Weights of a small GPT-style language model, trained from scratch on English Wikipedia: 10 layers, 901M tokens.
MLP neurons of a small language model. Each row is named by its layer, matrix (gate and up: input weights; down: output weights) and neuron, and shows model dimensions 170-340. Each number is 128 + 32 x the weight over its row's rms, rounded and kept within 0 to 255. Numbers have three digits each. A neuron's up and down rows have the sign that makes its largest values positive.
A block is one neuron, or neurons of one layer that tend to fire together. After each block is what it responds to, as a language model described it from the Wikipedia text at the highest values.

L6.gate637:170146137125139102153161082058112059114130139106194104187132165123137093181125177134158148136130125126168124137135064137137127128127081147158144131110147112168162089180173081071135092125140112141127196150129179084107130167142134147136056101156160138141158072144099170120164043060098153154100143126114125097076124085142123138153152101126104149148112056115146092130140094129097120148129167155159090114193200114165105141162141150114109139120158098176076108084172116130072166182089109119076129093133132093160113052110
L6.up637:092104162097157076147133108072119099153147160122187132178140090116107070181173111142178148156118166151148167149160111109158120136126083131165178135103130105133099104148121093093126126110103130075142173156126109113087151215144152142112148111189117110161083102155133162121144109116111137133107106126124139138126097094132107124158134064142181087153125151154121126167152081171094108130116137117080115158166166147092162183105140100118153125149116149185119153125138156138113111168130064141112085135155148135141118125129
L6.down637:144072072205196180143157157128172129058161149157141114127157102164101121187112156125124143122167124136132214184107064126099134158091092118106166155202115111105091120111169110096109156138152084143144144124141125140164134082151108172135123135172111127160156106121085113138076070156130057145135129146150085170117150129128151138132162128136177165103113127138082098075128058158153143143151099085100124093144150140216159152112124144184151111154122097120142158187105143135119120140126073137121150130172126128117118147175
L6.gate769:114118154123132167093115068127105136123127121138128051176177121096067129166146141107136166154161066146176144143118074123050116106135111125146115188109140120100094114090144082130093124125184137188164183144123140125107129156123180147143084089143096143109133142195181178090098130097121178115134186077080090079140114108123095105080076120094175121121160100075183125134139107109060145130122133087114094093115153185138103128120122052088161109134161129156130136059173099069109103142120162148122127147111169071170123130065
L6.up769:167139160135134084127111062118108141163128164139129149140112093158094131200175113149145122159123122133126093096084131089139152156103147116145100107137140145105137139160111098116060076103177154161147092154131139163123156119127178133133209112131167128203087145118155168113155108172130144134129135156096175121141117177111140144108105093114105155153161171106167116137143116101129098119100117118083066141156163147141138098185173151132170119177046145202110147086178124142120127107147083175088131083090106081134130134111
L6.down769:143059093150134160124187093097135121082144129126141116145117161094048101154160115137128166099147087153134098105093094072159148110118172145142159124110136095110127135147072130140177183123165164147146098133133113143145146150156173116119175053115111163180155028197087115075141124161066145189100200147156107103115192104172185052110138208143123151174106124132143142150141117155071128096115191127138092167156136115111102144124134152126150128103147130091145126173115108114118154119123125095092161087161118195100135170157
L6.gate1022:124159129147114046132161176106095104102102147134085152194114115081113173130116126164117121123076092104111147103087069104139153127082152083150166106093108123067076103144113126155129120124151105117080146193156126107136159097107148128137161122122096126129134108135135165112106131112074134135103151067109151096132132159142124111075085134123201109148202142123115102140094149072070111093096133141157101139154108169112133139101152095153127059187106108101136173083179088167142152069148096111112072133182094057172171118080
L6.up1022:139138123121143094164176147148098109102152155090124172166087127115114130182137081154139103134119127126180177123110122097093220104142185079143176110113178127124089134094111118191098173106164125133144114187108133120120166135108154105177209089111118144170161103131171091093148170164096144127106100130113138131126143111122098134091143069108149075135145212137086097166054144143074056095158079163142099140152138152104121138155195034086130059160087125106104162100105127141152134050165124131072112157142130101094061121107
L6.down1022:068054148117132110105106136151153163150204076145162091120111133150132127109168141091102091121125103114153079136105089184148083118082145229100070088105084120093144144121105118160151121151128135121131166193133131084147060131200145120112137155101153170116168144162108109157135127139157118044174145093113107183194088114146118104126092048095086135177139090132121149142149100124114174129135195083123137079127159129090134118084102127118166117063138101124166129158153128078124135189153148127191141089135102108116158146093
L6.gate1971:186110108137155126102152113060164138140091146145147146156130105154163083045112176110137116146085082111223114111097097080112105117088090126115076130121149128122141122134083175126081095090156092133132150120106137131175165132141183124114103076151133105183105119113141134125124087117124134128151169091207215113183119184136117151118096148159186128110165137178170125134098159060116151122181204128149118110174152142197073075157165137109115108090121102110048134161113131197151128041106149119144139086127137156114152167115
L6.up1971:074082167137128132128139106112113127149111136117100048080135169106168165098105196105138075111123095138171108154113089113138152093127099160146142142112152136091156162102126159099141129146136103128120082170154117108103174053166138132108115112176107126136143124124071113144173131145122120170090132137171130093092121142106108122045158110079147080114120157173103127214140089165120120142140109099136132111158078129101044189113135177161110090113099140123138174128201104102183142173067149154110123104160109128115145139146
L6.down1971:108137100147155077134114090089105173148099133124099078085092051110086101099156164111145115142115131141165072145170108193121175096119092156144152106139156106097099153107120152163120159138147218121213152174169066083131095169092082134149115104113113112064108106122115115054070124178121112173120160086138082130158109108150147114133146138093166071214135105077143156121120092178231153116081099116088106128178187100159122124066112134087137080173108150128161101126116102191090128139134189159175155144116120138119127155155
Singular role/entity nouns

L5.gate772:142141110145153129166099137077065092089170217096141166164077153079140066145174090099116084130116165120134139128054162092094125096133164117155127166157141112141088086113141104112135105158138126113166166155095105117126101095126109125070156127076122184097166069145113097175153123105138076109107175140060126131159125155141135099160141112128144138157097132148158170148159153128108047152129107076141146157133138119114125121157158074159146144204150105121166143092106106170099138109127032127094116110161148106129155101098
L5.up772:151142094146083078166160110091086114137167163085121141174142151098151107133142129104154106129152153117135218105121192085068139092088107094154120102090153147112110120170103094102109117202143113105113151148167156129126162093121120120073106125096153100089173123096162093146104133115133105119107164107140116149154154165117130138157160070140159150106125107104145106207088125150127125139166096071109161146171141113114103113122103049166148099135134154110208124059147100107198123156151130081118104111145132105160170097121
L5.down772:126082113150167115152136138134103133179167136192147101145130138150111081148171151057098124097093137158167071175115108096156158089119110107109140130177109068110063196118145118160107100114093113153229147145108131100126127132171070113169204142131114183139157100206096146079161168080128087104082112133064091082092130161129100127119128142150066140162109125096088148150166099138090162114134124145135141151074116106102159144122091109100138157121055104112077105102154084148081135148145066132131126102157158120150176150098
Person role nouns

L4.gate380:062103142138146111125174146210120145168085131115130112141087120135180116155118089156150097125133104116130099107088097150094141132091107102191122167205154107134119110121140137205089139129123141118121131121141155111109120165159110097143149123195137140109147105183122097134154101106206131158137150109078102106138105140106114135081070110149167112113208142114167155153043120168079086129130174113155151130099152083147183158133174113106172148131128128143123148134114141186083088182148123153066104100093114102157074098104
L4.up380:055109134163126169121119153089125152064153075129092142184109104061126115215120159182178145152109204176131121108156116169137172120096064163129097082120089105086101170130098104093145149157107105115130107146101174110176098128069147148147084115143122089074102223139127100131138142087154075119072119132186112121156159104104149086089126110118099143125142152137083204132113131152135121145118187141107113103145129062101046104138104112136120189100105155125129072164141108134104140094109129184153187181120084027134082190201
L4.down380:113124191105126104111137197154112139168106083116140101199101152156119111070140137111118138119153107120150116121105051139136132142122163144132093130118128165133151103114124120136115129158157141091126125209155102087084153097098098061103142109114122143043137073143166106122182135082115075152144119085135112163098117176136138142126146166143082068172160101200166110113178116122121081154097119169071163135155152110176193135114164154121125125094128087120216157124129132172118101128124124144080073076136159149124109043094
L4.gate970:133129171140142129142153131142107153146075085096116144104100077161100095138144095124104197113126084123154119155107115148163088104136151092109091141146123096075149110161055091156085156103137086089154134115190106140139093168116175124155137082136144089129090145107135116099117198150146130067118099126114068039121132103129137091130147088111116121064104157121120116088125149119139158143131124168041125097108146068135082056138065121156144032136154150147164156124120150136131126170135106130177119151135116119094116142083
L4.up970:091148105085067176095113092095123129165075192104101167113103098057131103079057162062140128135126083113070092136078113154077107072115105077137121125084161140129132109120151148150115155132170145124166119118107180160087146127147158132127154137188132105151082117121163118128093171108130086149132153184166141135121090081068131150128145155127155123103105098095141164101114162147122160178122140103158067149163138159124086132113157098116133135065098113214139134192139118113138119112148081117091110103137047171120164090149
L4.down970:087109117182155150112115138114135184109119171168152125147120155058131150108160156111109121047128074125119100145084164124147140104180094127129130105138124133111127127119198094142121125204095103137125118125147174039126091111207124121196170107069115157138126060105122116147117136073117154116148177168085122109116089108097118174102097165142158129126132126141139163120054143084122093192151134071124129099163108109159105126046132146099080178162065116142139133206115108136094101116072095166137180104102149131138136167134
L4.gate1172:161160115170080079167112135105204166137064076109140122154128147126120158109121125046129140147134118069132076156113147155129132103111095063163083072126148101147095186190120123142150135101128094080153150092158143098106154105058082118151078145134121115134067104060140059160056087114125153146152142114094126156183129140080104132120084113149143130117145140148116093057136041122141138066153112178127137089085140146067099110140133151105163096167149107162111105145145110138136094111120153134148091136118107101074134127190
L4.up1172:131139163134082121111051205093161139111094148105141104119084169137096062116105129134118167170141196131146112192106076157167120120161137118062176135164135093146125100173114117131118121112141142061094173152117121150162145150131031070148168101136078151121132232159139149158122121121179117145160171143100114115105108087101107104149151172168094106095136136151082130166156066117135112104144129176139076128110111109117093109169161143160093122089118119176162101097232156107080121097136151105161129125103137131098158166162
L4.down1172:120170103104156142122153092131086179135112090152108115066104163194154130087159106075143147142149125129194147139175117187112117107161126112136147139114125146182143132147126140147099101159122143051152134156150144098165112155123132112123146048187087110141068148108150114089134169095136124145124156165131161113115115114176112121099169121155099174106119073150098191106136186120100116144078072125193188076156119125124146118112101077104127130163156096109097070117139098125061176103089134090100109124093107160125095151119
L4.gate1627:151109106175129145169095161079117111182068112130126068129059116094176131116129118126164159127092134098086079126121161173159122084054081160077106198134176151133118105136111118170074129114156186148142103162120103133197081076147115116048091181143186132126103114153135074159136122096103130096132154138094081130074105121145082118104129087206100125072104155150090131122110169140079112141134156190180145075151215090157110096129105084124156154105184160116133139103141169086109107084083118111147137102082140142184146184140
L4.up1627:164131129052124135094121167157107139128073109118117124156137106081097097106086166124124167085077087129149114090179108200175099119097176159090152099150124092109174106185141152105112069106147122158182158121138231106125169159049179139127123129089148188147066090066117139127154156089131116159132132095148087119130116133158166124058085103121126159138104163102116136090098130099165130133133139129141092124103166133126132107152141104163135191124136130181108150107097059113140153175122167107166147135130123092164155102113
L4.down1627:131126091117124137101059187137117204146101116122189133072134180163117128137150081098122121109154122133151103133087110142137145109078154151149161137199157193153170149141111166133137148114117178139140155171093146136093122078159141134167162061085103171152155156123150130172132056152179081131129088105150164152152151158105112104144141125137148113075123093081118153137133145100114170133096116139153142102122082103138196165161098114142141150122121123166158153125175161102183190118104146133105113094159108184098120143164
Partitive "of" after quantifiers

L6.gate797:064174106160099095120145128139142114142099129085081102108151141228133164085124081121147147160082077158118111102092114083099187155128071182093115178090168171094129113103064084211159155116196192138088126195156104130136121114137160076139096106126111149117093064081170106121114106150142156114085118141145091171079155150186064135119178132120093119118115111168122117095109115127090130168103180160155131124150137088111168114108108095123112144091109131113121177137147069145162151163159097106119158093084151145071149122170
L6.up797:118093138150132161178126070120152083191137141097207137162206170126103143095121110163175130068159144118140118154073142080171094150163096147171117141157165100117112115112147134084046159213112094140154096120082149164169118230136125174089174063177140131148111146139159135146108133172123140139111174122092083184055085126151194213063185181089090158118150156103128109132146121118133098133110127094126120131159166138162101157106201096106118133105103104114080137132121180112115130163096123114104176078162092118118098177138
L6.down797:126158128082115138146141170120147119144157130116156143121116144098175132110091181146135149132090168118123090147128120096124111148124081116135084089130071137162115103146109174105125153115088054082109112106152171127093136119170201144082153134051194129090111152133130133144183168130121088141063120133069197144171120128078134168112152148097150058102160149091167089128186081117145124150129134097167094088132080168126158110094176114097174094139123091143144121093145165174111118103127160118108119170123078066181143131107
L6.gate1025:149140147145145117109142121109084095119132116107172092153133231144144127140121098149148090151118119172070072139098166130133165099082112076124077156128106145131146070079126159141040133165149114123113161122154118083153165099052158145090134131132147129139092165113150118127153157147119112090130101188133110106140101130125103120170087136146136133076109140110148155078092166154127095123087144133158067072136167125162115188146114064117101152138136162096101128094142202097143115168115079092131129106090078143140155117119
L6.up1025:109117137151099162155077167130129135100126133079134116142139158130112101050104105153164073183058055114097128093089065140127128143151128042092121143084145146167137178136133150118152173071105094118168138104118143126170099177130140164118108083169138147129177189108164084128117063115110146110167112166142107104150076181134152122148060141106130152145155091171105135098115177103098101105133094123133091101121130148145132185139135067150108154129146074103191072174118184172191108195109124094145115142178142141162120110068
L6.down1025:166084117171064199134119151053133113186097163156098116105137111118117167109133172121075087093135130109158100126077076079138141076134161138134107103135146099114129100119138149183136117152099143180083102108116118130094158122150134099163150139089188129150196091136126109097115158051093157141148122113117088127087149123173128164145127131129150092083099105094086110136138070148090142182097085144120084217103134126164152133137135140110180146145103132138165131064157121182111056113144098102117087147122072119105124054121
L6.gate1425:091134169112072157104119146094094155123136138164107090150109087147100140071132096110136170124094164161240098085066179115138140102140064126079127101089155155151091167155158161161123087127138131174126167186170098070178186081081138166127083203114058131160105169124188089120095116142142060082114208139126145095118129169137065086113123143129150167102130089116167135091118144191137135028106113136156126126139143154129083168114117195158120126129137126122123129147172136098122101135133088177134115138123149153127063104104
L6.up1425:115108113151076172070137157157077145127118135173117082165099125183118180125143054115110163133107155112157119111068126179103148127223154099108140158105092141144116156166158200133142169125159143139118202172095094105163116087045096140141122133123132098137134072117159120131139109122161125132157110164138094077114156141175096122117139089144085167067143129160169116101136150128110128038100154148133110117141104060145113078107116186115099125128141140122120115170151121102122115174135084058091128112177183131165127133119
L6.down1425:093113174142104092180070157103101132135139099060108142132136146143122214124156130141168125175137102189147190121137139102133116128083079191141129132153101087113152129100153148139128153116094186106121106114100153129130070170139172075156220106151123134080125137128155125115136133135120155128142169089091128148157148125093130209147138113104152117132138150148102114112082148112171131187169092152156190138141121140117118097096141173138158136155131080102156124081128146180163138143122173200117150150089116108113118117112
L6.gate2045:070080146122163136144110177110103138185097163125180121152126150079146137104096124179115121135094101135116074163075117175145119173080106155077068146129157127108101144180105128130151138114142129089097119159130196106088113152171162097150125156135098104117120109063124105125178154094147159059146101112101097087131052129111131135088193078133148158147158091126125096118126137160156165124187225153148132106141153129127074071076180183107145162063098193144146122205085139100156113161074128167130117137095163141147102076132
L6.up2045:128146122070173141086093200102075138197174091075174102095125135184171155113182106140137122156146146156085117139110149092139127173212186115175113115115146092182164182145098090125126145134141186072101105153130114130146148132172128110192132169130169073097143165106079116107165102136166123157092131090106125122113141097137122106140143160131161091160144086119120148093091125133105121165118157122148096120073233093098091068173145104111057136115166190157188115150150148128122144123105146097155117133137130151138086104120
L6.down2045:131148155133210128169155134132115162151120147119154103132155126139079144139078053133132109103104121155125135128157096168073122142125143157157124114188120225110096091070102171146138154173099088137103169134161181090124130135119139095167124139140164124190129193165100120147102130124150139156107152099139132096141162125155155113133141123082151117080123113151101147065125146154159090141076140155140132107103146096077137126074133137137100084148086126139198181131134139125115111113108109131100146191173115061115131185118
Partitive and relational "of"

L4.gate614:123130112075135103121171132148105141179058151122157156112117077038097129124125176073121097111123181054138148152089142112187174219151123106122174141121136137164165131124163128141168124115127133149084228083120093148104144168170151167108112143136107194116110169123142070147165088128137121143100126102164123086130102123131137145099097115075180111135127129207093130144139166145155097142134190164173112132116155136095097150117120153183113139169146181087128131106109076098157140132123092115111110114141134135107127119152
L4.up614:118158125076105095130108096117138170065112113101148187091116113103115092117099111127135101190088153130156134130106139123136139070131093161164167080147122174118117052153161139165052126116153116168146137150144148127129132093142143108107087124125147173113178052096113144120123151133155115181107099117176108113106105200137196188199133117069141092152101114174142146150200134123118151114152157114109171113116132114087108146154138160086143078173092129144085185096164141129131154146126156087154098126152140129085138160158
L4.down614:208089099137149145163129097129068144162162139173127127192100083154115136144107158088104152107172105166127086071100109102158141122090128124146156067125111077072079119130144147072128097112047150165166117118149149107160055138123121150130171165111128180160146168128162172163115106074111085097120106122068086129165095090150120130119159085147108134168117129105121141125114071105086123120107104149155110137128158211093116103108145141123104190128122195130093135097144114129113161121060122156087190090114079131161156143158
L4.gate1281:126113105097099142151166123104140159143101182074193145160133099080134136122110095060136145144113133077151135173051148106165073138141160108057110121098133162152179125146135161087125151070091146113118151169156147140100132177144162151132132120189127139175068134167153087123164141067102163176151116143142099050101088095101112118149153123101136109091094140153175071140110138112119138138146147125146067198123151159152110099112137149113080120167150135091113114149122163134132172163118100112178099144109193096144130089165
L4.up1281:157114148091068115056089132157092079205080178118119113150099092108136157068147087146153161101127150109131132177110138175154148151106131155144126146162160141162186103168071161165158133127133137161168101126165073082116183165140134168134110157119135159178099140132120149089156052087126146161139119136103088105095122125136125095103142116146140076138112135114124029174111087095074105137189179119147087155154139128116109156123183062118169135163127149078126154100150111138137144152147122131183090156112149220105132146126
L4.down1281:125126124148135134193178144124178172081126063078117116126188141156057111177128128118078113100118154142098155125119068079168139106110080106113098100132078087111118121037137110134099119130181156125084124098084105120157136081184091102108136121076146049102143084114130102106052100125108048118121064131134151143117156116160158147094102174124115149139108157074163138128103115145148108125106104094086105129155102149097127085143141123111131150174085100171072150136166125124121121075181181111081144153127118067162127155101
L4.gate1293:132158119060172176093139088129170143113103134167111155086177134095166128118086115104089170107137125126118215129075118117129115128129115165165136112156176125065136117132133147197138094103136094165128143154171161050097143103154104127146119129153097182137113083122132167088114132111092140144128156125147130144143092097157124093077142167094084095082123073132118154167160169069200140163172141114149081148136140130150108159122082052201093128165145151180107117058154126063110138139143148099107085214140127084183095200131
L4.up1293:113131144150177085080160121143132107127092181195137137076163093091116157086160143115091118126164149155104153120145123099184080161099132157158158083238136167101173132124137102160148117117167129161179143177115136097114155116093094167135167154170165136148146079104076107095090128131118139133105104139141181115111134133077083128169185159072145117116114120069115142158179156128118167159159181095164175094170096165107110132192113118146114096161145131110166095072109090115110133084116106099146067097118147137121101105132
L4.down1293:101094126162131152129101163115158129169076179066138139182100136126083158105107093167115107098101107095154133089129141142142136067189106132149138107128101107165135087099107159131136159116129093129122064158168097169146101177142169120146152098119119167171124133133185167114109119124146110136104155125066119102159116117132166057130115104068168094137203161127116104154180077159150107128124120109094086134101241167123115134131125182130158094108135096103146158024165139154138117111115118182150102086114122120129142117111
L4.gate1726:078096146094115090189152130061095137129082120151108171121129101098157177126093116100096105124128140106083204171115123135105154162201106164118138123062143157144121107162096118166204148116137132168119146123157120112165050134088127148127081038137141099111144143085124110130117108179170127101140136143113155136076072115105135106125181119087074102132116088117192071106191151138129131117145170093157139144138109148116130150124098177180125196079136188126087144157145126135126130131082184101119085072129120124145116108132
L4.up1726:088113137094101139182136101133187117083102156086161160123168057087154136141121079182118140089103151061082156145106113120169145166136121110135110142098203131113170128150072159112127164130085099178141123135098142160084110122088157130131050124105115149098155106142120132102103090116174135125105105177171178131066118102149092111157215078121055087063144134100104143118175187192108155155185146109150143161072133118125127099127115129140178224145125136120174144095143160143072127177072157116135095169118057060154072080194
L4.down1726:148063111156138106131108104134120188152123106141191096102151159096137172158192071061143141087153116137152143134149133124159152126160165184109157095146108075107120114109117156197127123113128096152127110147203139089205131070152174171145080158115119164160113128125178168102121113161111116113149156204073177142151117142107093150147113172135126197129076205139135114183159106099129130088114142139148110117146195173137150198148105102159103113181125109102095149122149135197194180154105095133182154117113142196097120163146
Noun-completing final pieces

L5.gate540:064119174156117107138089121132152134130132166130117179096149164132105135128152120165162121141129085186127151147172129089171095162183052104084132147129159136094144155153141166169110128156175140103129123125122141104255097106152150115149175141199132185108080142137170145152117135134163130088149131134062161147117145106132122141132152131164114159105181143131133168114119137145092156147147122121104118110165083173140154087138155136132089164191129106067164138086128123125106137144117137098099118152120120132149099099081
L5.up540:113158063116148106135133141131134095202134119069113104177097132176071146106134134109147159116115128060116142151112157096115138190157098081120103141097183100132137210095204112161088177124137162133143218180063144110148155182194120126106139127109122109084087099148123133119126126119141135147101120138133122147162100193179126133151175120190091117125125105112116203112108120145108152105127175140145154103114055100138122112099079149168099158087135113125143147097081199121152049152092090154222093092078206160154060116165
L5.down540:050162134113171126162124143134127151156120107159134105208186130118158179083112119112161072131149097095120144189067099187096149117088153116109139153122137161110158127124124157097120108119147106139146130099170178062127148154111132187147121152179179112140106127100111089103129119066142160098140093077144140119157165080128087121077163110122114104149172154174145183096110160128126104135068134156125081097223137136077124141121142081141038134064163136127238154166142103111123082137064125095200116132078116114110113129143
Clause-opening prepositions